config.toml
n_layer = 12
d_model = 576
n_head = 9
n_kv_head = 9
head_dim = 64
d_mlp = 2304
vocab_size = 8192
activation = "tanh_gelu"
norm = "layernorm"
norm_place = "pre"
norm_eps = 1e-05
positions = "rope"
rope_base = 10000.0
rope_fraction = 0.5
qk_norm = false
attn_scale = 0.125
bias = "none"
tie_embeddings = true
parallel_block = true
extras = ["capped logits"]
init = "uniform"
init_std_qkv = 0.024
init_std_o = 0.00491
init_std_up = 0.024
init_std_down = 0.00491
optimizer = "muon_variant"
lr = 0.00172
lr_mult_o = 0.683
lr_mult_down = 0.7
beta1 = 0.93
lr_head = 0.00581
grad_clip = 2.0
warmup_steps = 200
schedule = "wsd"
decay_fraction = 0.255
decay_shape = "linear"
final_lr_fraction = 0.0
batch_tokens = 131072
seq_len = 1024
doc_mask = true
train_tokens = 900600000
steps = 6872
dataset = "wikipedia_en"
MLP neurons of a small language model. Each row is named by its layer, matrix (up: input weights) and neuron, and shows model dimensions 336-431. Each number is 200 + 20 x the weight over its row's rms, rounded and kept within 0 to 999.
After each neuron's rows, "fires on" lists the tokens most often at its 100 highest values on Wikipedia text that the model never trained on.

L5.up1770,223,199,209,190,183,176,195,215,167,210,206,212,220,214,208,213,211,184,180,202,216,196,215,199,139,181,175,220,217,203,207,199,227,222,191,197,235,192,213,185,186,187,242,231,199,209,237,225,201,183,181,205,223,195,199,176,172,214,199,185,210,166,223,217,208,217,181,223,162,204,162,196,213,209,225,198,162,214,179,228,196,206,172,183,202,183,186,186,191,215,189,232,177,186,205,199
fires on: "="

L7.up1022,176,183,207,189,192,192,188,202,218,208,197,188,204,161,218,174,195,207,190,196,225,226,171,186,219,197,203,205,216,206,210,175,235,172,190,194,178,191,183,211,232,192,169,206,204,193,171,191,217,211,180,220,208,189,185,218,175,185,160,231,189,204,205,200,200,194,205,217,173,250,191,232,192,230,210,203,189,227,236,212,213,212,182,195,136,203,196,201,211,185,206,189,229,177,154,217
fires on: " in", "=", " In", "-", " of"

L5.up1719,158,227,197,200,194,179,211,196,223,207,204,182,235,195,226,193,204,198,158,211,206,195,200,184,173,188,207,204,203,188,190,203,220,201,165,186,183,179,166,223,197,214,206,196,170,203,216,231,210,172,186,214,210,192,196,208,203,179,202,216,207,141,241,191,212,245,178,186,192,175,203,192,219,200,200,209,200,202,172,197,239,199,213,206,185,178,206,191,178,229,231,178,201,215,201,186
fires on: "="

L5.up1109,188,187,148,165,182,193,217,174,186,184,184,208,207,175,188,176,186,219,145,159,176,211,215,194,196,237,192,220,178,189,185,205,220,214,179,183,202,238,202,212,231,196,181,218,176,193,209,204,207,204,203,208,146,215,174,220,198,192,177,205,205,181,257,193,192,210,204,158,170,220,199,173,171,181,208,212,180,177,227,191,164,195,191,176,182,220,191,193,235,227,199,170,192,177,201,211
fires on: "="

L7.up415,209,207,240,213,171,195,218,226,217,216,200,228,183,204,162,177,189,149,190,199,209,213,125,203,173,204,222,189,182,180,214,187,206,203,221,188,209,193,201,228,194,198,235,211,171,190,184,215,218,167,211,200,184,183,183,178,172,207,183,184,197,188,205,197,207,237,168,176,226,205,189,202,210,206,182,174,215,191,235,210,174,215,174,210,173,194,223,219,192,187,208,190,206,185,214,213
fires on: " a", " |", ","

L5.up1306,180,238,231,192,202,184,193,222,191,191,202,173,174,197,215,182,206,200,182,185,192,187,195,201,187,189,217,178,209,195,226,159,159,193,228,197,211,192,201,190,185,208,191,209,204,202,227,196,175,215,197,188,184,242,199,152,216,217,192,183,177,230,210,197,226,209,193,199,194,175,205,216,220,192,204,193,249,218,200,190,187,196,221,205,231,204,208,202,213,195,191,233,149,191,229,209
fires on: "-", " of", " =", "h", "d", "="

L7.up1989,182,208,218,203,200,192,201,197,211,172,210,191,207,213,184,167,196,167,193,220,157,201,210,210,219,165,168,195,215,194,205,206,181,234,205,184,226,197,178,239,226,203,197,203,182,189,206,202,227,237,236,174,169,219,246,206,184,183,208,230,171,190,202,173,186,177,227,200,224,198,195,216,204,221,212,180,197,192,157,197,186,212,222,236,183,226,224,182,213,203,234,229,209,208,162,243
fires on: "."

L5.up1630,192,196,196,161,195,186,153,204,209,192,247,189,164,201,236,202,211,191,215,190,210,210,170,233,178,213,201,177,198,175,212,194,215,182,201,171,201,175,207,197,184,166,178,233,199,181,178,214,206,213,206,211,192,212,221,198,199,211,203,226,217,214,194,197,211,217,243,224,203,216,156,243,185,186,204,197,183,171,180,206,188,211,223,161,178,216,216,157,197,183,195,186,205,190,179,213
fires on: "=", " of", " ne"

L5.up2257,196,208,221,248,216,186,238,184,202,211,230,215,177,209,202,194,169,270,189,207,149,197,178,181,240,159,206,224,185,198,200,204,227,207,203,176,197,177,218,198,167,223,217,207,199,212,213,186,227,204,208,184,209,223,182,212,236,216,198,223,210,203,202,188,197,200,215,208,197,169,220,208,189,170,229,213,180,221,198,191,239,209,197,192,227,220,176,182,187,206,219,172,191,215,200,220
fires on: " first", " in", "ing", " a", " Best"

L5.up1565,186,183,235,209,193,190,213,190,254,204,171,175,189,164,229,193,217,201,172,208,195,221,199,223,201,203,212,184,224,215,191,214,176,165,197,193,224,213,211,197,190,222,204,214,182,220,215,201,190,171,208,181,180,186,187,139,188,162,181,173,178,189,216,190,200,209,161,212,207,192,180,206,198,206,193,229,171,185,182,208,198,176,217,192,189,189,201,222,205,203,207,207,218,208,216,175
fires on: "=", ".", " by"

L5.up1206,186,170,211,212,187,180,174,193,203,212,164,196,202,200,216,195,206,168,216,233,207,174,190,225,238,167,243,239,172,170,190,206,183,183,209,206,188,208,193,181,205,182,219,221,202,202,204,181,207,201,201,207,219,182,202,193,168,172,204,202,208,216,205,197,218,194,191,209,183,208,190,166,229,151,227,226,224,214,212,207,218,160,204,203,187,211,214,161,227,182,208,218,221,246,210,223
fires on: "-"

L5.up978,213,210,192,203,216,173,179,198,208,190,210,221,231,249,204,191,196,195,169,257,196,212,189,212,177,192,214,164,203,224,195,227,239,226,184,202,203,179,211,183,198,210,188,177,171,191,210,214,209,220,212,201,247,195,205,206,231,189,190,244,204,212,206,209,198,232,186,176,185,228,167,231,201,195,159,235,205,162,222,204,181,222,250,207,197,183,209,215,194,174,200,219,190,196,180,210
fires on: "=", "|"

L5.up1273,258,202,169,195,201,221,217,186,190,164,196,207,212,197,191,191,178,241,201,206,220,189,215,211,175,189,249,205,191,234,196,194,203,199,199,182,228,178,184,240,202,161,236,188,198,210,203,182,195,197,172,179,222,205,207,233,209,187,181,226,192,143,210,186,192,218,187,187,163,200,200,224,175,204,180,220,179,184,174,179,209,201,196,200,168,214,196,180,241,189,189,159,176,257,191,157
fires on: "=", " |", " of"

L5.up441,194,206,199,219,224,223,201,215,211,220,200,147,192,212,190,209,194,205,198,169,223,212,193,181,215,179,205,207,195,183,225,227,196,184,193,204,206,204,227,160,203,210,206,185,153,208,179,214,169,197,192,202,207,202,205,214,190,220,235,231,202,202,194,170,200,195,161,197,170,195,198,212,221,199,241,208,186,201,200,197,245,194,185,167,213,192,178,185,186,182,187,185,199,157,127,202
fires on: "0", "1", "-", "=", "2", " to"

L5.up1878,234,212,221,214,171,175,240,171,198,210,214,208,208,189,194,208,204,202,200,198,191,192,190,210,192,199,190,212,202,170,241,190,171,198,202,210,171,206,209,193,214,212,225,230,176,221,195,201,230,200,187,243,202,195,198,207,189,174,183,215,184,170,189,199,224,177,173,188,177,160,236,177,205,132,227,198,206,175,158,177,189,205,187,206,209,209,154,190,210,177,191,176,214,208,208,201
fires on: ".", ")", "e", "a", "\""

L5.up625,212,199,169,181,195,196,218,216,238,232,167,170,209,207,201,227,191,207,197,218,194,208,185,164,186,206,215,200,209,197,199,208,237,160,223,220,193,173,193,209,182,187,243,252,184,183,222,209,195,194,200,161,180,193,205,187,167,209,209,174,192,200,212,189,233,218,208,211,166,204,247,214,219,196,189,199,202,215,202,183,214,201,200,204,185,266,216,221,203,182,181,189,216,180,209,225
fires on: " a"

L7.up2040,228,175,168,212,181,204,182,227,181,179,220,213,185,161,197,223,237,203,199,196,178,186,198,217,220,193,206,188,219,211,185,178,183,239,208,200,187,228,221,196,189,208,194,211,220,155,211,228,221,190,180,198,219,240,202,172,212,181,219,224,216,189,229,199,227,203,229,184,189,236,196,222,181,201,193,186,232,194,169,181,184,181,219,180,226,207,208,190,216,207,200,167,211,174,177,161
fires on: " C", "C", " V", " M", " H"

L5.up952,175,180,243,197,192,202,176,178,222,202,191,192,197,222,189,183,201,197,154,183,206,211,227,199,176,186,201,217,206,214,178,222,219,173,202,195,190,229,209,185,216,195,198,189,176,219,203,181,218,191,181,208,200,202,194,237,198,232,179,206,193,167,220,187,202,196,197,219,230,201,191,172,166,218,226,208,179,174,185,210,203,197,212,192,218,203,228,190,194,177,177,228,187,217,233,183
fires on: ".", "\n", "\n\n", ";"

L5.up1026,193,193,210,176,179,209,194,217,203,187,256,222,232,175,213,209,203,202,180,199,207,233,197,226,169,185,207,237,203,208,219,234,237,182,197,190,165,176,203,239,222,221,210,230,178,189,231,202,196,180,182,190,198,187,179,208,160,196,212,206,187,194,202,210,227,218,206,204,196,207,214,235,207,200,213,187,213,236,173,214,190,204,224,195,200,183,144,168,214,184,191,214,202,192,175,145
fires on: "=", "\n", "."

L5.up378,190,189,210,161,200,172,196,217,218,177,180,153,181,198,165,205,216,192,199,235,192,187,206,204,171,187,215,214,201,220,201,206,184,210,198,188,191,207,206,192,211,221,195,179,168,215,185,189,193,209,152,211,191,209,189,185,205,243,197,165,221,212,204,202,229,197,193,168,209,213,216,201,240,204,208,227,165,193,197,194,230,210,176,225,247,205,166,223,212,202,196,179,194,168,155,194
fires on: " |", "\n", " 0", "|", " of"

L5.up1035,180,192,193,226,176,182,197,226,219,194,185,211,204,219,219,238,203,222,203,230,206,200,210,225,223,221,207,174,194,199,208,198,216,181,157,216,206,181,182,196,179,202,224,210,166,195,207,220,181,198,167,224,201,202,200,226,180,184,219,188,168,172,212,207,219,212,193,251,205,172,190,166,203,140,217,197,210,190,173,211,172,223,190,201,197,205,206,178,208,207,157,224,204,158,201,174
fires on: ".", " \"", "\"", " L", " E"

L5.up2024,195,207,201,183,237,187,213,203,229,193,234,183,228,224,187,196,223,213,221,191,147,195,213,179,208,199,175,206,227,216,222,184,184,181,204,221,180,210,197,190,165,216,206,212,220,190,194,210,218,195,198,190,200,194,212,199,203,207,197,229,219,225,186,213,221,205,254,203,255,202,173,206,172,207,198,192,188,166,185,216,172,199,237,173,164,184,214,210,193,200,177,193,191,167,186,214
fires on: "|", "-", "\n", "uts", " of"

L5.up1157,208,177,182,207,199,194,217,211,215,200,182,225,206,214,189,219,204,214,180,191,201,181,198,219,206,214,195,221,185,201,200,194,227,199,180,183,179,192,185,204,212,172,188,197,175,191,214,189,186,200,226,199,164,218,202,215,203,211,207,222,182,196,220,172,224,201,217,195,199,156,225,180,201,224,163,222,224,236,202,214,186,218,201,231,201,231,193,207,193,184,203,184,166,219,203,256
fires on: "="

L5.up1064,178,205,173,172,166,184,181,182,201,243,188,184,206,193,197,224,216,221,213,165,189,246,239,178,180,195,179,206,193,184,202,204,228,216,201,215,186,201,196,202,212,182,166,193,182,205,212,207,200,174,198,210,183,170,189,201,194,211,208,181,223,178,218,239,227,246,167,194,186,207,252,210,209,207,226,204,205,246,189,181,202,205,198,182,168,224,174,189,183,222,235,192,224,236,177,191
fires on: ",", ".", "|", "="

L7.up717,198,168,224,209,214,216,221,192,187,210,245,177,220,199,177,188,243,183,168,211,179,239,234,221,181,214,232,210,198,207,185,204,164,211,254,216,193,213,217,199,215,248,163,211,225,186,199,149,232,209,193,210,151,217,203,205,197,214,198,225,190,182,210,202,222,208,227,194,220,199,196,197,163,200,238,186,208,204,198,227,230,204,219,232,219,202,197,192,197,177,209,197,217,214,181,205
fires on: "."

L5.up703,192,207,185,191,184,202,212,216,193,236,212,208,208,188,210,231,182,173,143,220,223,190,215,195,180,214,219,218,186,229,215,222,204,189,168,164,193,195,191,190,221,191,155,201,167,184,184,207,246,193,170,219,188,171,191,235,215,227,189,201,190,193,189,178,211,188,215,184,193,225,197,219,185,228,181,240,215,185,194,209,194,170,198,232,176,161,199,199,216,195,202,217,175,185,205,183
fires on: "="

L5.up403,200,232,230,225,223,181,201,190,194,179,180,208,195,197,207,177,210,203,202,158,159,236,220,204,183,195,174,168,203,232,231,215,189,198,220,218,210,188,179,203,235,197,213,194,190,195,218,189,202,174,228,176,200,192,182,236,193,199,208,211,211,205,215,197,211,206,190,211,225,208,196,235,177,222,197,159,185,165,216,204,171,216,219,212,164,192,184,236,217,221,198,189,219,209,222,163
fires on: ",", " the"

L5.up676,181,229,222,214,246,196,185,208,214,167,193,220,201,208,186,200,207,191,216,179,181,220,188,212,222,212,154,168,225,191,200,210,201,207,198,235,222,203,211,228,241,219,209,246,194,210,189,195,203,203,258,211,213,209,207,211,210,224,224,194,243,208,209,184,189,225,202,192,208,198,217,193,188,223,229,178,214,220,189,215,157,177,183,224,172,215,205,183,211,253,167,182,226,217,215,195
fires on: ",", " the"

L5.up523,222,187,197,189,193,187,224,229,233,216,224,213,212,230,221,190,175,190,182,186,155,204,228,209,181,203,176,250,198,242,164,193,185,195,202,207,204,224,208,178,223,181,163,208,194,212,214,204,222,169,189,193,195,160,195,207,195,231,213,216,206,190,203,189,214,230,204,230,178,191,202,186,228,233,184,199,220,209,203,213,187,213,185,187,190,176,180,229,164,211,210,198,210,174,206,207
fires on: ".", "="

L7.up325,174,245,194,190,189,202,225,220,185,182,142,184,181,183,204,171,225,232,179,192,215,207,188,220,224,202,230,181,198,228,181,186,180,210,226,176,185,190,175,194,237,180,170,199,211,197,261,211,197,184,215,172,227,221,212,203,187,188,197,171,229,223,171,244,178,185,209,197,255,195,219,199,221,168,204,207,194,191,225,193,227,196,221,189,187,216,199,168,195,204,212,194,195,199,209,220
fires on: " —", " –", " 1", " |", " first", "–"

L5.up201,174,198,209,164,157,173,175,194,226,153,169,197,212,182,204,221,219,209,203,204,196,197,201,173,204,178,208,208,191,198,191,201,210,224,187,204,193,201,208,273,218,174,227,209,201,206,193,217,168,158,215,186,198,219,176,199,237,217,192,218,201,176,173,203,207,217,175,181,166,196,199,197,184,210,175,182,172,210,206,195,187,182,208,208,153,227,180,174,214,166,182,204,205,186,197,165
fires on: ".", "=", " |", "\n"

L7.up86,211,206,195,218,212,181,185,174,237,192,212,194,178,206,203,169,200,206,209,192,225,195,190,169,181,200,189,185,183,191,174,184,193,166,192,219,209,216,171,167,176,209,216,209,195,212,221,196,192,219,186,216,215,245,186,214,196,179,207,211,202,186,189,185,180,188,209,178,194,210,179,184,187,176,185,193,192,191,204,194,213,179,180,215,203,203,231,207,223,217,181,197,213,203,188,180
fires on: "\n ", "|", " -", " †", ":", " CAN"

L5.up2127,144,220,218,226,177,188,172,232,197,188,166,242,187,184,266,165,222,236,187,181,204,201,204,175,168,210,206,193,205,203,177,188,216,190,173,218,204,210,171,211,200,182,217,179,176,183,229,217,185,231,218,195,220,180,213,220,211,200,191,220,204,160,196,183,187,225,174,196,189,228,200,149,175,179,194,219,203,180,171,199,205,193,178,197,195,205,205,165,214,178,190,204,189,220,202,195
fires on: "\n\n", "\n", " of", " to"

L5.up966,205,203,219,170,186,188,192,194,217,208,219,197,200,217,211,192,205,210,214,218,201,234,168,200,195,198,218,223,139,155,188,214,224,208,191,236,208,185,184,189,193,180,173,237,204,206,222,195,214,206,225,192,194,225,173,200,184,187,195,193,196,194,210,210,232,180,230,198,203,222,230,185,223,182,197,223,202,207,210,196,207,185,205,191,199,209,191,151,217,214,196,173,211,201,224,195
fires on: "-", "ed", ",", "/", "d", "ing"

L7.up1079,199,234,202,199,212,226,226,191,192,190,230,184,231,195,220,177,226,208,185,239,226,197,204,153,184,205,207,217,206,172,171,167,202,203,197,208,210,202,228,208,214,186,192,168,204,191,208,243,227,209,206,188,195,171,213,250,198,186,237,184,188,225,221,189,175,195,168,192,203,182,190,197,178,209,214,167,199,177,204,182,186,163,206,224,205,203,198,198,180,219,182,220,183,202,228,173
fires on: ")", " (", "\"", " =", ","

L5.up1071,202,174,197,197,219,205,168,195,215,199,201,202,215,180,204,215,203,195,207,234,166,197,245,205,235,198,186,182,219,187,171,216,158,209,173,179,214,246,216,208,222,204,217,220,202,230,174,223,218,206,177,187,216,200,183,180,223,225,192,213,186,188,222,194,232,223,216,209,176,205,213,178,200,216,219,231,188,174,190,168,205,241,234,194,187,199,201,216,208,209,240,206,185,204,164,203
fires on: "=", " th", "wh", "aph"

L5.up673,180,201,187,178,175,195,161,213,208,207,235,199,193,206,262,196,195,188,198,174,194,217,197,197,235,226,166,191,176,177,205,198,201,207,170,166,205,170,216,211,216,184,191,213,209,190,221,215,200,180,188,204,194,191,174,196,190,190,181,217,182,190,246,229,211,213,194,197,213,215,199,214,197,201,243,242,201,206,151,199,223,214,203,195,186,180,171,213,198,207,223,189,174,216,178,184
fires on: "=", "-", "g"

L5.up798,190,158,180,202,198,209,182,194,189,205,192,238,185,220,197,196,209,209,183,221,200,182,203,207,180,168,219,184,212,216,199,178,200,196,213,219,214,233,170,185,190,180,239,195,193,194,227,197,175,207,206,205,228,216,210,195,177,175,208,216,191,199,170,206,222,232,213,206,208,214,177,194,239,230,180,221,201,202,200,264,199,193,232,202,187,207,177,252,214,201,252,229,223,197,207,197
fires on: "/", " further", "."

L5.up1818,208,186,175,221,187,188,199,167,208,160,181,210,222,199,217,192,180,215,167,214,195,192,192,173,187,203,199,229,192,201,214,215,246,207,188,179,201,210,181,238,223,229,236,212,175,216,214,202,227,199,190,198,161,206,188,201,187,213,188,215,185,195,221,194,198,235,205,188,172,194,192,219,187,222,195,224,198,210,162,208,216,190,210,207,173,183,197,147,214,165,197,173,192,209,200,187
fires on: "="

L5.up1957,215,175,221,185,224,197,205,204,203,211,203,247,208,216,229,191,157,223,148,213,186,212,218,203,179,206,235,208,227,217,187,222,191,210,161,212,220,219,183,216,205,181,225,220,200,188,218,224,221,205,236,243,194,187,191,168,192,199,218,215,189,191,186,198,213,222,182,180,161,233,230,209,222,226,229,225,198,206,222,222,157,197,239,194,195,178,193,185,202,228,178,215,202,186,178,205
fires on: "=", "."

L5.up539,194,202,195,227,176,229,213,211,237,195,202,209,215,170,209,193,210,190,211,175,202,234,197,222,206,185,217,177,219,191,182,201,200,185,237,230,209,204,216,198,213,191,222,193,182,214,178,202,204,180,186,203,166,192,183,175,208,213,191,194,203,223,226,194,178,225,191,183,150,180,178,187,189,198,196,194,203,218,150,192,202,178,206,182,207,168,189,195,230,191,170,216,189,167,239,233
fires on: "="

L5.up735,196,201,217,215,213,218,200,210,192,206,243,204,237,189,213,161,203,195,187,179,175,223,201,232,179,197,228,191,208,203,192,238,205,201,213,230,213,235,175,179,228,209,206,180,207,195,205,177,212,191,215,167,185,204,194,206,184,180,219,190,218,229,217,178,202,223,210,195,229,195,203,179,199,159,216,160,215,193,151,193,191,205,235,202,207,197,212,198,181,212,196,167,224,190,228,199
fires on: ",", ".", "ame"

L7.up92,217,256,204,209,188,214,224,200,215,186,170,166,190,189,178,167,172,194,185,190,239,221,204,222,163,176,200,241,200,214,237,221,202,220,181,196,203,188,199,177,209,184,239,198,196,173,206,189,161,197,165,210,174,200,194,201,204,192,201,194,190,194,208,240,198,221,179,208,230,217,176,216,235,226,174,244,201,203,211,186,209,204,236,205,223,212,188,221,203,194,226,203,194,178,213,182
fires on: "  ", " video"

L7.up112,200,225,166,209,219,220,235,234,206,191,179,194,222,229,190,192,175,193,204,216,214,204,216,197,200,221,175,221,190,200,205,206,227,189,235,212,185,178,150,177,241,196,204,181,214,207,215,169,228,216,223,197,194,220,196,218,186,200,175,188,216,198,188,203,235,185,217,239,223,191,181,203,201,197,189,191,176,187,203,183,209,197,231,216,177,201,197,223,210,157,162,188,171,204,183,163
fires on: " a", " and", " them", " her", " him", " his"

L5.up515,171,202,162,193,201,188,196,201,248,181,173,206,197,223,193,199,221,199,220,190,230,178,209,216,175,189,210,234,189,218,217,203,209,226,186,198,181,185,140,197,180,151,200,178,172,181,241,173,188,193,219,190,218,204,188,229,195,194,191,223,186,184,222,169,236,204,209,221,184,178,196,196,174,199,242,229,194,193,161,188,172,179,200,197,202,199,205,184,177,180,204,209,199,194,213,227
fires on: "="

L7.up975,220,207,208,205,213,214,241,205,179,202,203,189,176,157,214,174,176,184,161,208,194,204,192,200,185,199,191,238,179,204,239,208,163,190,211,187,245,255,225,235,175,173,196,198,218,206,215,256,192,202,221,175,194,182,206,190,194,192,197,204,195,226,200,159,175,169,165,214,187,216,218,200,195,208,202,177,231,219,203,197,200,224,216,228,197,212,166,214,180,193,198,196,229,204,205,180
fires on: " (", ",", " Bur", " means"

L5.up955,218,236,187,199,173,199,169,188,252,180,233,209,180,220,224,202,233,170,190,221,215,179,206,187,157,206,217,214,199,234,203,217,189,204,197,187,236,181,187,183,205,162,216,212,146,191,206,173,209,218,225,209,218,176,214,222,213,205,230,195,216,214,193,154,210,225,182,180,174,194,188,201,193,189,198,212,222,192,203,194,234,198,220,198,200,173,208,219,197,215,206,213,201,218,202,207
fires on: "="

L5.up1995,203,190,210,202,204,215,169,218,220,214,211,161,198,141,192,186,210,166,214,163,212,237,200,202,185,173,206,205,183,201,203,207,190,142,209,204,200,183,202,170,222,202,220,192,205,237,188,212,208,182,167,209,205,197,167,216,198,191,186,206,180,216,176,196,249,195,197,213,198,203,181,197,169,215,218,236,198,195,222,191,236,221,202,206,158,195,197,227,167,191,212,199,186,199,172,195
fires on: " be", " to", "n", "-", "ly", " for"

L5.up2175,226,186,182,227,222,187,211,214,187,218,196,212,177,234,200,190,218,220,224,156,187,166,203,212,206,190,215,205,214,179,210,212,208,189,212,197,184,213,222,205,203,187,203,195,196,198,212,215,196,234,243,191,202,193,189,235,171,185,197,206,146,191,168,170,183,203,195,158,223,163,189,187,202,208,179,189,172,180,212,205,182,188,231,200,197,240,219,187,232,176,182,198,217,163,175,204
fires on: " |", "|", "mp", "\n", "0"

L5.up1594,201,185,225,194,222,154,182,212,199,191,201,211,228,246,220,192,195,233,192,231,226,158,219,199,192,190,221,231,222,160,217,196,233,204,209,179,212,184,200,194,193,196,208,224,182,180,219,206,228,177,200,177,172,215,194,177,199,215,185,215,179,214,196,181,223,222,201,165,197,230,170,217,186,182,188,220,173,197,193,203,194,203,206,219,213,188,195,208,162,207,187,229,168,192,213,201
fires on: "=", "p"

L5.up1276,201,196,202,181,231,222,168,206,185,185,230,184,189,186,215,220,205,180,177,207,231,210,180,194,229,217,201,193,212,189,213,191,200,184,202,227,200,226,181,198,159,214,217,207,208,187,228,195,192,198,169,183,216,205,187,197,224,187,186,184,203,201,167,172,238,185,202,223,174,180,196,199,188,203,200,225,256,201,180,225,206,222,167,208,192,225,191,251,199,201,187,228,167,213,203,201
fires on: "=", "-", "s"

L5.up969,196,207,147,186,157,175,188,193,204,181,200,199,244,160,213,209,234,227,174,178,193,232,197,171,209,235,228,220,218,213,192,217,217,198,207,198,183,232,214,224,237,235,181,205,192,217,213,212,237,164,184,200,154,204,193,210,216,177,187,236,201,208,229,173,187,223,174,178,162,197,201,180,176,204,210,232,198,199,166,227,215,171,225,195,194,206,201,205,200,159,203,197,203,206,193,203
fires on: "=", "."

L7.up2260,221,220,196,200,224,174,225,202,216,182,204,219,201,197,206,188,173,202,193,197,221,196,161,215,213,213,196,171,216,166,217,176,223,189,202,203,166,215,193,195,176,185,226,167,192,207,211,234,197,197,217,224,195,169,203,209,175,196,173,210,200,192,184,180,210,154,220,182,205,208,161,202,188,197,163,191,205,225,198,182,187,187,224,196,177,193,216,196,203,192,186,149,222,199,213,173
fires on: " |", "|"

L5.up1266,244,189,177,184,204,185,218,206,224,196,170,201,224,223,183,188,169,192,190,204,175,244,226,175,175,160,192,198,142,231,198,213,185,205,186,229,214,184,196,222,218,174,210,159,210,210,172,199,174,204,192,195,211,206,184,213,170,201,190,235,204,207,233,221,188,219,187,204,203,226,182,168,187,190,184,195,191,197,203,211,181,206,205,192,134,192,219,215,211,191,181,238,198,210,176,157
fires on: "-", "="

L7.up948,223,208,193,227,261,214,198,196,219,204,216,200,197,216,209,157,205,191,214,190,178,181,201,182,149,179,219,195,225,199,183,213,197,220,195,205,189,203,198,149,190,161,212,206,167,180,188,175,221,186,198,197,187,204,226,179,247,211,221,227,206,224,178,190,177,223,171,179,231,184,164,189,214,209,162,219,218,189,194,202,200,199,218,164,185,194,217,200,199,175,168,199,210,192,218,180
fires on: " |", "  ", " Me", " Re", " Che"

L5.up1355,213,193,201,142,199,188,216,216,221,202,168,206,195,160,192,182,191,173,213,215,187,191,187,175,188,208,165,166,181,183,192,160,221,157,179,201,189,188,175,234,207,210,209,217,182,193,205,192,202,192,207,162,179,191,193,193,191,233,205,176,179,221,173,182,215,183,204,238,169,218,182,236,194,210,177,201,190,213,190,210,207,206,208,203,163,199,212,160,170,183,175,196,182,213,207,211
fires on: " of", " for", " at", " to", "ed", " in"

L5.up914,187,230,199,211,228,218,229,228,217,215,175,197,186,211,208,223,182,209,194,207,202,156,165,207,238,225,207,234,184,200,220,231,180,160,237,211,189,180,191,216,208,212,196,220,209,176,198,182,226,212,169,181,197,230,183,242,188,183,200,190,230,198,196,216,177,191,188,231,224,195,210,198,241,177,238,203,200,190,200,181,186,189,228,205,221,213,184,214,201,208,224,212,210,228,196,218
fires on: " a", "–", "ation"

L5.up1445,207,222,195,228,190,175,167,203,215,198,181,170,187,204,164,183,179,208,201,183,228,184,192,185,178,197,223,199,186,187,175,207,185,160,178,232,195,194,213,202,199,222,188,184,194,250,189,201,181,217,210,175,234,228,213,206,189,199,191,199,176,152,199,175,186,162,195,182,211,193,217,188,202,225,200,187,194,196,189,226,198,171,212,205,231,220,220,159,190,220,182,201,196,162,211,178
fires on: "-", " United", "–", " 2", " 0", "0"

L7.up292,190,187,171,163,181,228,243,230,204,192,200,197,204,186,209,196,175,216,225,203,193,184,222,205,199,206,214,217,192,218,229,168,197,182,237,186,190,198,205,191,200,224,195,204,187,193,192,224,206,218,168,198,196,177,181,219,202,248,197,208,215,189,222,201,235,186,205,173,224,231,222,188,190,227,203,180,190,228,198,177,213,178,210,209,211,175,195,209,197,203,200,188,192,192,204,182
fires on: "|", " |", " led", "d", "ed"